From a checkpoint of a small transformer trained on Wikipedia.
Size: width 320, 5 heads of 64, MLP 1280 GELU, vocabulary 8192, 21.3M parameters.
Architecture: LayerNorm before each block, biases, untied embeddings, attention and MLP in parallel.
Training: a variant of Muon for these matrices, 5805 steps.
MLP neurons of a small language model. Each row is named by its layer, matrix (up: input weights) and neuron, and shows model dimensions 160-319. Each number is 128 + 24 x the weight over its row's rms, rounded and kept within 0 to 255. Numbers have three digits each.
A block is one neuron, or neurons of one layer that tend to fire together. After each block is what it responds to, as a language model described it from the Wikipedia text at the highest values.

L8.up7:138136160163115148144149127142091152116119101137119073085071142132136124109115123137158154105149111084146138163059169133171136150101121132125151163132157107100180101119136101107164136084147113181141096092147108136152144115158113153125121119098130153131172142124139126098124125119161152100107131120110140115133136082129117157107134130106200148119147137120143147138153133123108154126107125148158156133151118120113110171136106119144140155127127150083103137157137148186163148109139115
L8.up82:120140114102116120157086115145157110148116105090096153124072119178131083072152141134096077073101103152129182134167109157135109117123107131112116160138109124176134104118155089153098114106150129145155116115145138124157109145124085133160114166123087135158096136121047118090139135119128130151106126098133128122138126145146135089163120130159144093125114133125119153159146158173154120114100125140111145176149129158120138138149114096118119137106104163133146132166113108086096153128157106
L8.up152:115165198144117132120120100087122122111104113120104141125136133112115189105100154110138120138122181130134142157140140125127134162094164149117142171120135104148147161075094121122106110115150115154104177094105179164137110147092151134140129115122139144180106168146101163115124140135085092142097131141096149145157141132104101083132144082127131177121124153122154070097110112095146145110168149097088157102150119131138107107106129113167117076120120096138118127151107128115102124106141139
L8.up353:145116158143108074153137111089113121095138137176099125106088136097101130124129110121085158122133142140155163129164143137120125096107109153128164178156175125148113095125090156130129142162140122179126166119129121114076156144156083152112132145149129141163107176112102128091142157129164188109137153097090139159151118089110130146132135139102102125152087105134131116126133164153139127135116141113083108131178114111115151088127102148084109103132108109101119121129112092090126163159169119
L8.up601:125128168129150131120121142132141190121103095133151096131131118064125131103096106125106116156155131143164134151099098134130143156086140113123137113119101134132161108097122116086101115140169140122095148141143105129154149132117105136129149130104120115107127136182116160137119155146115127093132170150132115098124129129122121110124123144130145122143143149116117122187110140135131121127120094146110111167131138104145160100153144131135107123159134118096115156090140113165140104095163123
L8.up994:120149120147089112176189134131138136137119134129128099111111134140167123102137125114145174130135106128060083144133157125152101163171147137124113137143130109142144108149137164119086144126139061143148153120149102126128091094139133122143128129125128108116169141118139130137133122091128149078120176099097123126132117122139114106093109122123131154105129124149147102156169104118155149121094171147099129115150129101112156110148116123130150145122120136073141172138140107113145144147138114
L8.up1019:125120182135133149166128098132143106122108159121094107143131096095129129145124116127130144126142110122106132151135115144139111141152131167094114142162149131149159123107144125121136088124188102119094111098155121110162095103168099116141094116091125115157145141133131143130149176107090130108177092151143156116139095115108105122110144112115094119081141113125153109148143119099126155146172091155160151153103150138125142142136085186134139134121102101152164120172111115116166151133148078
L8.up1145:141114122141159091122149096111107154166136139122097147127106091133122103148115067132150152141115122162131099106154177166108128104122142143119132147111135142072136120093152131138140130148116124155139130129143134138152149151120159150098193128082141089165132145108106093125061130087144124137143093173126132146117130135122134137122156111153115116113060071129140161080114143182111141130127116131130127125106103106144146146112120130140150161135111128111170089133112104110162109104104120
Responds to: Numeric data formatting. Unit, separator and connective tokens right after numbers in infoboxes, tables and statistics, such as "in" in 5 ft 10 in, "|" or "-".

L8.up54:132108106150133133185090122150084109143104102093180139102118156107159123151152100151128150153127155128078179155104157149134156147135127104083160154114146136162076112139137106217164102137102113094163105121156126154113110113117137151074145118112089132166190139136139120125152111117080110113132098151113121127118122133087114136123133112085115102100125103156150104108102123078141129123073119140135131127148189161126134120123116137113124143119148126103136124117108115122136124071127087
L8.up172:124097155096115133104141128111150111135091146136116107115138121173124165106146120091104123098125117121109142159119130117126149155117091141103129117114139141151108117136101084165160134107142111138117083111155162120130101131149104122136120150097120154144090104147179131118140101104096130135135118174097139130124173192112099134106113129138100088154123103138141124116134132141120172162134144120145117121115095115114149133128137102141090137101128123082161120141107103134160091138125137
L8.up335:099114074142184138154124077152144165133144119180105134137112116082126114177158100155087117145149145091107143138137140137095185168096137124129132074133086178109115108100131140128177131120131110168102131137093109130138118122126173156137127119135128129152120114141102153128161108120130096143119120114134101135153114115162155119168093098135155132136210157077104157069158087125122098132096090144154157107118140119130134103139072118112120136126125138131131126124092111083113137095109146
L8.up448:125176113139131144137132174174111153114166114087120121149096088114115123170138120101116178089090150182096130172098164067134149124115154096121163097074130172093110099137130124106144115130101135108087123116148188124141130109104113137154077142126166184089134176126148110138169166096141088164115143101121112165157132147121124105130150065146164089167148118152130178142132126104131167153098129127108138172117140122083125115118138140121138147154128131096123114139139123162127168135122121
L8.up534:122088178129136138130150135151094097159114118107127121149124131167150168108104135130109110103079153134129154150134107151141103151073092140088148090131119128147161133134130130134135138130130126119155155092087157116126156145116140090094083126090107111174130119171110099081130146171085119134138154111077124166132129150146121158146125130179115150133136134145113045129192102143126106139090123113123118102111150090153164145086124140103136091127116150093128132126130136109128135106138134
L8.up539:105128120149110159131120111103108150088158105110128138128110081137126172089148139139118137143136144098132121116144153166144138136136141140118128062139158136087129094100097142180080127101148105116132094146139129132108117125111106156118111095112107125127096121112132105127179149170106130204083121115102118182120188103096115161120094134136113169143119102146115193130178097140124136138104129126100117140161124133104154126134138105115132123152128090160129130126084117108136123116061125
L8.up657:155097147123172168137117127196123153128118140140140154151151158099148055113089162153130118094100160151121149103108161140158171145186161149123079141151166155152141135141102128139112122142140101165116113136153146170100147120141103124138123148120073154105094088142100173115162130087169141129093149117154147175098140117138128113110124097141122199083128138130109131111146136112098125120133109134141091157160125170130139121157116150146128157145092103146101137153157096095135120148120123
L8.up771:143108167133157157132125090167126133152158173141118152141113144109098085149144098133119130138123112104113119114089148146148127116131138132088110112116131114119122115117091111121118123155127082134136102179100125119124140128168111101157102078090086147091127126164132144155159157081123117096113117186124131117139148131138127120124114107139142127118148105116108092163124147143153154105125146095163122115138142136146150134137079121147114093165155180103075077110080148112119162112144101
Responds to: Pipe before goal-difference column. Table pipe separators in football league tables right after the goals-against value or GA header, before the GD figure (e.g. "48 | −13"); weaker on curling scoreboard pipes and scattered mid-word pieces.

L8.up174:110144122079115143139148074122119143134139125087159112154155154119136106138109077159085162105105151115137149086141122135118161142133138104125145127103095145116184132121121108127109113145111144136149103140162116136168182097093125124122065123136089128139133129098147167097139161109066108147151142097086130133094158125137102146108108138183134116124171110164088136184115110077128116091101113169093109117172082136083106107118168097123117153128144118154126132154120126097188120135061122
L8.up273:141091156149191134150125111117115086149129111085140115169122124100185118168113108153120155102131103105114111126141118079120132182139120111103090099151128142101119156103094142135113124145104073114108118084135093123078155125096114144116156123095115132181178117114128153130102101187125145089106151106102114120104134138119109095155102117146123080133156119128140087122126123118131093076156127163140159127113137157142115070151101127152160143137112140122181104088130138154114182110098096
L8.up364:150141108153134114160122131161108143097160131140161103124151143132174114097124117141105132095120117134120110148132124147106136104163134140109132162121126112103169100124126147130121150125115088117140109100150106104152152155123091111108092126103106093145115080101082144091132114145100137127146132067101166159140129097146109141144149135145131154115131111080087162132103158128132126145137168159150157155157144109137157122123152114110113133129112149141166113079108105104113090103075142
L8.up593:167134122092103136132106094153093130145141122130156096153143133098125099119119143118111173140127104119126150134154126100145151149123114148147172116127132125154150146118091086108120099107108118125155132105115146126145133123126146115128113181134110127142159114143155109099128167142136095123095170130141142154130122095119126103150125118120144162110122127133170132174112086141143081103078112106131152135174121144110125142179101175130169098141155114138158109138120131109116111137098093
L8.up826:129095110131174155139139091127147107133080183121149163125180112079138106126102118122140130096135148112091132161168140142136113143122150116135122128117162101161140097147093112133136129075135118105155118121137130114151090126150146132124138151103122142152110135124118142125097144143095150114148150080120090112143130157117166097136088125156170098142103136129130113132111105115143091163132141150153100153165133159115123148146092129128136111113105142105153136133165135106158131116153158
L8.up880:158129130174126107146152109100132120137081089134127118103149097113134090128094094152121141126092109145110125112145111157148106106123128143094092124147131111143162138119137124148098118121144109164137139112131124115121133161142098135105150129118115182131144165112127104147110118129110139147128171141113158107093129166110116067112119111131096125149118104109122126150132173153130151112115138154156093124082140103140153138119139108126116149079120100134116145135089113090089125131147110
L8.up1076:137138152158151139138087132126090143117144129137141132128117127138186143108127146162126131071096148123119134129141157092103112114136144136127102144200130099162142139069130086161150119133147129123177130125099104145154141091094146094138105109116088136110159099086129096115135125113119107101151113147152148186152125123176148060146113115120152109150106130127127097149120134145106121102155117139130157156081147083151099115084134081124147103127122127119127113128203115087092124117135084
L8.up1205:144130144150144104108113130170125116123125140078114129094113142115138106157136071121119160094115125167147111171122120109126114171126085111116113139112107107129178134146103168098109132155117125128167155120104107101125145145133144134104159132111136154190160116133147112159086127159158105141072135091141125157154119139137138133126114124146128127102117151107163111102124140173112085112122123124097171128154168069116151164115120153145112147093123187103120125129156128116099141121122120
Responds to: Structured data fields. Tokens in tables, infobox lists and section headings of Wikipedia articles, like column names (Source, Rating, Certification), pipe separators, and census phrases like under.

L5.up836:156138113170114178133039122130150087148142098150116138124076120102169119164132120124129131131144144142123109129083112134121100152138141093122097154133085119128121140170183107126087147107138127102141130116112131116116112102148138162111171131117071136101136097167121121103143129130115151122141116129146172128094149110112150155111165143095090137156138139127150122133117175098109108094167108111146120131127101187104161101156172136096101111091089130115114128169097163148170148098121090
Responds to: Wikipedia table header cells. Cells and column headers in pipe-delimited Wikipedia tables and keys, such as Goals, GD, Awarded for, Denotes, DNS, plus scattered suffix pieces and hyphens in prose (prov-ed, co-coached).

L7.up106:113122116119121135104124124085112119122145179119106116155139114140147136104145136134149113163089123146094101155116150094122117160148186105131119140146098142140130115114138110122107103071161083121119082139142134130153124124112129128125115136117131141136115152132126155131139140151166099122093156113148117106137106162118119120079123149132056133191124104095157151184139087099117122154100111125131114153104099128127138122128112183109158118129122103074137154107157139188141145123114128
L7.up120:130099127139146145107141139156149124096133152111162168081101119116109144119132134111101138096142130141142158139099163128117138137108142114132123120118135170137141084155115105119131087128125120131153114144154175107132086083123142143128132147155098182090128135110137124131107137133139131124114163135106126166136169094109160142147118121094156091102119132132162139133112085081092110132130161108156068129082118144182136126152165129124147161145122117110127122125126097132145129120121125
L7.up484:130129145148142103141111130117135168153145162101157186127139175141154099110135162156123116157144142148108137096104122158101178146121136154149107117135182108129135091092130195130093128092112112137136139100095135136144117102149085121113084136123155104127162132132136124164152145158098131132114076109131149100131083121130107142127101086107129157138076129138109116112160092082132140153155159131120146167118117129159117120099127147137129150133084164115131157110152121086110109114131099
L7.up587:122117096155089140153110094150144101142067139130122116097151100115092139143114143145115157137120153113113125089184117076154118113123141124127148115137169093115139091103105146137113118118170120143140087100131219110130123101136144167123156127102107119124118154122120158134183152124147155095137147181151106137145093154126113117138084104131111126096145179096121081137103115088137138157136148150127156065130140127113126127098172164107130162103169129097109156084137086116100169142116138
L7.up594:150162163092151114077108116132121097136122114094111123110112128104148147092131110110148161136108103174099163082107148132112130109118149143132158091071105127128115084129130141154149181109143135134136098144082160187112111128170144179178185110099132150112113164110152160136133123137128155103169134165145101113145131136137106100138116128130094086094115144179113114098163134074137148108116127137107116092117104100108095137145131145109130094142131106181052134127102118165105159143132172
L7.up772:112109143093110125103124138135118113118105120140113161132115143117198142116080112090133116119114123117132138078098109118082121130098111115142107113113114164109156113115103119153120152105119107135186097137085138139203121156111129129133151155125115106115112132151148150081121155164123088140151114123157123131135122110149157130129102114124090161118091120154124157151159145135134183155142118133101144103112124104129157130099129127130129152116084120154142145126142139099138202128096137
L7.up1035:144136188132127104166123096119089093083153107132176120119139157158128157096085136143139122164125131132127131135133105113125169101105135128155089093081144109110138094119170121130112157108120108094128177123110141148104155066101078104117102062103122096123112144133150132152128145130131065142122099118155123091121130153142107132129116106126149147115113138116153130113187106078118167164138117124133137108120168121136108154121137145093136103141150128143118132121089111104131144109132147
L7.up1158:086108144125136128164133142113143132135154132114089113112134130126134147130114160117098108152126123159140125125181142123110165111049171123158119144091089144131170102190120169116149126143137131129154134132126155140106127112086114092148191142120104120117132137178163157100156122131119140121126114126118125099126132120114105125097109113136132069115132093125137115124157110096139154135126125101141113133131091105100168125144123163078108115094109145158158095083147149158114160163114103
Responds to: Later cells in statistics tables. Pipe separators and small numbers partway through rows of statistics tables, such as footballer career totals, league tables (wins, losses) and vote counts; sometimes word pieces in lists or infoboxes.

L7.up164:086162118110129099140092133108118134121109122130126072137156160088147127118108111114133089116121153138155108083155094107122131110107135139092123142187129176163131109133143125128104098127114162127102166139123161129177150096119110150108126112103095118119118098126103132156094167080136138118109096123122165114153096152112175103107115167132144088130179103094129124147173096166150133139165126161111127153122109149125118094154145147146126149118159122149174139167113140149163134138170107
L7.up210:101150148112142132125130128142131128113146150152159118102146131164152113162085122133151079149127178136169143124138125127107123103119133054152128085137155172103139113103118142142106100111123173155107133136100116144117137132125176138151105114117126170113146145142126125127127175173123121124156126094105162138107106149109100133137099109115136142117109122113145136126096157152127156153121105129104129088121157135140123129128144126162108134142128123140107095116126097112161084155136130
L7.up336:156174134113186115146150126141156135122135113131147108144127124140152160078161069127116209090085134117161196143123149158094139101105162134114148128159136094152117122125126125119095136178120137149101111100102123126122133106116136170123151129133093136113136113101103181115086141148121139148131131142080108161154130109157139140120142168082137104139124106141127136071119129128138132130102108085119160106116135119148136123134173104127118127156129133170117119125113107162134070119090156
L7.up799:152145182136159145166118112133135073122134138124148080111117159116110149139146069150142135157148119136117145135132127138094102143111107086141125121112112121146163140128139122115156160109100154133132177072126097116116150132167101125153147108107083160168146145129130152185077118124121113116131148157142098116168145129134164112155138131143118154132156149143120117121104215102129168142115163172149111130144118118123094142086135091112144108124108141134102116132138092110119123123174170
L7.up850:125146143099111116120103097199133129135122128133149105171144149115128091126131122092126126131122154150130107091134131128129128101113188161118161160110130138141154148099204146134119132100102154160153123145114129134116143117151122170148148092109102095114149101092108109166119118104122158127113135159194143113130125126125127126124176133094118140165136140123162144116152098118126194165092103161119093092142156149103149166158143130080143105128130121138117131088095169116101091122161174
L7.up1121:104139140146102159120095157114109083168131136099145113190145147128131112123153100185132155115125117125149112111125126148154128099139167135095146103115164185120124137126114125154097128121108127142121091080101130091095119121128102149080105125152107135136109090120120103119135179137179116107147087141113085165157120136099166138108157121141118118150134133151160116110119131144174166118106144176125116112163132134110107113103121123103156129126160115134124165150095138123139139100151093
L7.up1192:165117106136143135143130135108154137094100136166175074131127122115151113156129170148150107150096117116143129078138073116160140156158130163121139096136172088141114159106153126108129120127117163145072113147125127163118113169146152152139109134130100084129153133113115139151196123163104149108125143130122112145106165143149155137147083141151175154112126172152097150171075138116102107159194122165124127138122114136095125104122131154135162141153119129103144173098119086115116098149124158
L7.up1248:119139134100152099116117178100156113109092118175144145109092172082131139119134096125132129105116150127122119140146165146164137102112116149130128077146152126119133127127118116104116147109113161119118138146136125125160106107131130131165099124110056184131129123137140124109161136103147179129105175157100117136146125090122120116150150129136175146114101156117105130111131158129144114110121118153123065098112096143137152133150137175143129137155156148123132114119149144191076100139156140
Responds to: Place-name completions. Final pieces that finish a country, city or nationality name, such as U.S(.), United (States), Jakar(ta), Sa(udi), Azerbaijan(i), Spani(sh); more weakly, the in "served as the" or of in "one of".

L5.up1138:123129146140146112128117123127108107198098146105155121120120113117115146144125127140147113148106119111145090168104136136121153154148092160103092104137102125106104143127108165143114102127140136160120158143126160128100157105108132135127161095161125152152150102089166121143107169131118138151101138097124140106148100123100146125158078110138121139168147135140104116174117145129118133129120145142143130130118131162110077083142104110114113077126153175120124111159134122104125077110125139
Responds to: Predictable word continuations. Three groups: mid-word fragments of long words or names (well-be-ing, Wür-tt-emberg, Hot-sp-ur); not/be/also after was/is/may; table pipes after Title or Turnout.

L5.up601:088153110124142098096156144117140102131152159136168137125110143128125115143136145131132183143113142144090129115130095153157168137139141143116127100089139117126136102108103099129125135139177150136111131141108136095113139121147154110115119098098096139145135141117130155153093134120118155113153109109138150140168093115150127168106084095118155117152134165132154127129120139105138188170117108134143107121113125132113135134134109104119147140136167088141134118078162092116078155128121144
Responds to: Table cell delimiters. Pipe separators and numeric cells in Wikipedia tables, especially mid-row numbers like draws or losses in league standings, e.g. | 4 |, | 0 |, |---|; also abbreviation periods such as U.S. and A.M.

L5.up849:109179139101140136144105136120151151170137094157151129163152121133112157168105107164162155142114130148162204055140103134116156148136141117115147099133162144124111112110150116162109140109145157107120121126122106164126165146151106144105124149125051137131108123146138134141118134140113141092125117143140097159145157113145152163114105134176127094157107110116104134101141080104106124143106100158160103125111104132123098109135112119147161110173118163134096114139123152143141121113115137
Responds to: Country and nationality names. Final token of country names and nationality or language adjectives, often in tables or bios, e.g. United States, Spanish, Azerbaijani, U.S.

L8.up78:124151132140137143122132104150121129158139123115117111107132128122131122130139101095137127153176143088124116144164138126079122156095113138095115162115145129161074117117154120093110142137105124104111151122087148150116140151140115091164157103098070153133111102085187166111186087115160127065140169102136156087117148145135151166148135130127086095148123174098137121144161121084128157096153120120143126120125144115120116169150135152095142060117171086117109157148141096149103137179116096
L8.up135:171099122144131134094160138115155120165144136130146114147147177117145132103180157133088089135132137166144145162161160092114162104134091130088160161120115142098130115097112129114105093129145112138133126127107139184134156122093121145148135118082136116113168107053118105167110155133117105114141103117136113088168121153085150106101131147150152117123101111169094140115179154081153080115137095117136147135129154172148089119123117121150163129164194105132170128135152148120143128140136115
L8.up238:118123171140143121102089131112094101143114177118116120130122184121153123079118138156130160154138146127117167110175156115140086109123129144127133143130127135142134164130151146133126125143138170155094148152078192147139117133124136183089125088117064174097146121150143148103192147127127119091129134149113087179163150134070136108115120148117136093091139145108149134123171114135129161120122176132140132120147107158092110162135131107127098143111108131100132141147100125071104112135113149
L8.up269:133125112148103126110115115155148122168186184128147158127148118191137129111122106149170116081124145162120130117140124126082155145107109140126132144098166109153118105119135097144149149126152140168122125122116137112118081111135143133134127133120085072123107125087092110174138088144136118098073165151131143144154108128097124113121131139111111086117121138148097132122165174083144118101118089137147151103113151115117091145136108120133115073148159111169134142165101128125133126164095126
L8.up754:138165164166103151081126127122134124161121146146122110135129157131160156119171177153129135147099135126138126096125096139139140091137136126125123098141190163142123134141151130142085125137115152132141143145114122139166103131108118142145114146098072122148084119104123120127106103110088138142122132125110120134166188181123117109105080155133104100100130119095105129102135154092135092096145122129146166103171134141110103084136114131118192119131132111132190173164131125145111133170099171
L8.up958:116120201098090092132134111156127128161119135124148106169142140140131126126103108158081101136135138096129179081146088111080110126130128168101165111128107086100117143129124138128108181119092130100136169084129117140135138117108110148097096122149096127113133099081063111147125135160119149127136151129161121155140130175133174088112134127110138099142119139127144114119132128162170142117111143126095128104108160129110143160129125092178144138152144107139115151101146130104139162154103161
L8.up1192:170141155081113121146130086121098141144180144176140146085126113145084123114158116130148158091103149123118090103162142107127121096098119153119103125081149103119076119132126122161161111126152141152121140142149150118154124086093142105126156140112108130112136146091115108167141140122160115146113131115139097154137163142106112132084146120125149110108133064115118139169166162108132140122118162091137105124147136170093062165123140131177147129142139129141142153163129133107085150155106152
L8.up1199:137121157117118108119124106145132061106145147142122157154122137117114111120098141141113109158127126153170149111152115143121129114080111164103119134128152126160136203116142159183162144126125137118114126166121113166093128109116153120128102108102059101129129079133109140159135129120141122131082129134166078104097150143158150113117102126148108170151110162157171116141148128108130159145080115134149111166117114138087145130156123146133123081157187100149144142145134140160130111194121121
Responds to: Place and era name pieces. Tokens partway through multi-token geographic or historical names, such as Saudi Arabia, First World War, Plioce-ne, Indo-West Pacific, Somali-land, or "the" before a country name.

L7.up96:115113140146142123133133134093120110170146118117151125125153119086116121105115135105143115123158103147135113098130103123075132155171166143147182125123125161126166158113114145137112156071105166136122123109125153095176143123130116098108082132105098132128115111119126134206171125117100146102118116108178154164103172138128087152103131152116135161112136108170131158173084115075144108091109085122114141169128145134131151142122117137103109163076161143120133147114142132161129146124086125
L7.up213:116081149161133105178140154147090179134152131132135140138146092138103135092099109138116127169149114118124140138114120160093121106089147138150116155107164121109170122117139092094113114122100094164169094152129144136168104125119107133156105157155131160101167132130112128135165122123108127114094104110152089148164093091178150083095112158130098161107141161151119148112114126130116160121176109104177131109108148142164135113162110127128169156145157086142149120124157111150086156104163120
L7.up260:189092184125150122176139098163116139153151133174139112097149128151113133104129151114118137111171106135102094148103143161144133097112096111098145123087085091128097150102124141136124170135177163119097121130142137094110158135125111145096095119119082142123124096121098159121152110166120120132131130133083117149114114155089143117121108121134134150167155141114123143140119095129110097087128129172091117137112115141168134149116132147169139198139129149146079100110135116135155139149119096
L7.up263:174086132145125146163106137091128151146154122108152105112204126132151122166154110109147100156124136169109128122100131121167130114136110143080126151084109165133089119128094098124141098159129126128136085095119137154103113144116116129122116112112104160154150153153111111124136139123119099109105130162158127134119147131124084107149083119112129120078134170108160122109135128115092101115143151096139119157102108139101156069137107151134156124103162136127129147141112067108093128127139089
L7.up565:114147108105130140118070132097156099125168131103129086148168147120118140145103157116143161123135125096110106157135129108124120096147126164116179143154098135169147152139088121163130141146109147117122127099106137064146184148103171127104112143105133145148146097140119149155126126122152121153111136131177124116120130102106104094128144142114112148149124142147102146134081115175119145129148129122105118151112161123162086138134153131152135096118106124165108147113103123126146142105137108
L7.up725:127079154126125144159117114138120130150149085181130076107134090148148123168075140120108141091145179141102135101129118092157097159130129133160105172099115133084105134124104149143163123125161181141137151150116085146169120139160098145062124158135130108147132108128130163134146118126104110113092155141121047155110111113110128091152118153105106165118122171153141117113111139156132123156107156162101143130143153085161107096105109113134151107112156137122146151161139131096145181124131119
L7.up876:129154146141112125131170137112119081117113184117150128035157170170184112168096141108084155145123139153106139120108156130167152112146150114115115149114107111075123132104163110156107122120140144094134126109164067119098138119120104163111106166123123099165145117123147144138099130174142124113137150133143132121125145171127111136132117121145164150121087135139170157085188146152118128140069131096117113124149115132122163137108083116128143109122166142093111115120142098104121103128119116
L7.up993:149166129181148107126125104104159134118130097138133115132154142123127153142083113119103134149116121131134107147097130135178109117116134166150095124051162121069172127153129106119145092182138116116151114104164100123119120139131113107097122094138115089126144080175139114138114167146116112125118137159101114141119116132143160119140163100138173165127121129087119110085116124089101105155128159143146198117123156143155136096111192148090151100131145103094151097125090097125139152090174146
Responds to: Table and infobox headers. Tokens inside Wikipedia table headers, infobox field labels and wiki markup, such as High assists, Postcode, or the pipe opening a "hold/gain" row, plus mid-word pieces in prose (Research, trading).

L7.up32:126168124139116134127111149118087120158099134146142125118118105130148103106097153125164131146137157153145085114119099158151136116102119145123153067140121114082131107117145106115124087133120182162115116123118122160143140075157095130117139135148105139109162130150141115130140103152140116086148129086136097137176140163154170129113138150151140094154082083169088097126159125142129129150118063132126106146099152120130138118168132136159123105083122095106115098072127085151137111153181102
L7.up78:139120150123142120118107146099152107141107128135141166129143084100057136142201114176105161144131135136123134067102123153175135155072129128115123108133145148126098147139131117147112088108106100125151149118101145106095141146137132124155128166096098091120106141126129143145132133127121121103142149116096105153155144114132185131099136102080126137130138155137123156140119132102156130088117172111132148168138121139117109144123121166134103095127156115125132125113144104123118144094123136
L7.up381:189115120153110102081130146149144087128156134154142108112133112145155082138177170127159146097097141153112124145147100142123110150159128161094096143115149087131113123113117085147151105161116141148113149093159097155136121115111119155133159106102151129146115072133103174158123124118122135165118171105121143125091152102149139127120102099126148111128150101164134158135091207135145160117113111107127137142123139146120112096161100125125185133101093098080134093148091136116130126144116159
L7.up723:092092136094137134070134063130117108151168111105154076113129127124109096153146133144104164138105111140090097117111109175129086150119161166136124148110159177094138124134149126115115109130129124162117145092177126123146123117149123177117140113150125138108163132104114131153110145159106161118089134128092114128133119144162138123157098120102130128099083112174132120138110155111087162078134179126110140100135142170093127171109081115152130110157132144138140092099109156097137117149094158
L7.up827:078127173123106145129123134105138106124098147089129148094123107151142128091091097112112132137065134115169102128119086105081118140117129157130114131166136098109120116082134135137156130141137095127128119125132138122128160141119158107144150128170120104157144158140155136136129151134124105121159103173141141111168138108159119139126129153109121095145130143119142125150094107163077125091109148123111132112192128189100141143139098155092194107125132117124145079112142132147123123123169104
L7.up841:145156183175144131149176051128117078143118187128102084124138111139167102108163091102144149126122100078185125135107171090113145135133154129177159143128101100118157153141123133158161110071110146127141097133140099115142153111111138159126099124116136146102132128107122152163130185143156118121122154117109111145112159145151173121139126121149095115128140139134121112125102153106125152147121146110126138128121108100195102108125146118179109131101096103136156131141136123147088139100110117
L7.up1053:109099169084137122127169136098076135155106173141143091118126183121148115107086100162187092123168133135116146137110133168107159114120099118141116091106147101117147156144140137103111152170137154156105109137116138112125162126119111115112155178123108157160132125089114122104119108116130106110126142111092141135121130147124141116136108144158165143151146149135097105112146150146120117084105190169139111159147117137120139131082107121107116154151163138106125141089091106130141163114111086
L7.up1069:110125153131113121153153090148121145145120128118111130094118123150093123113121083147148111172149106183114119126123101149127165166113096121110138137133100150163124102137110135119097115174147114123116134087156111156147136159131136154172146124171082109140109101126075151122114117151146129137165177137099108089111125104136116110149073109151151116161136176159177134108076122099139134138080144130106125118136069129161111113163093119155106075138126148127131128100201157147146132108094123
Responds to: Election table cell separators. Pipe separators in wiki tables, mostly the empty cell after Turnout or Total votes in election results, also sports-table column delimiters.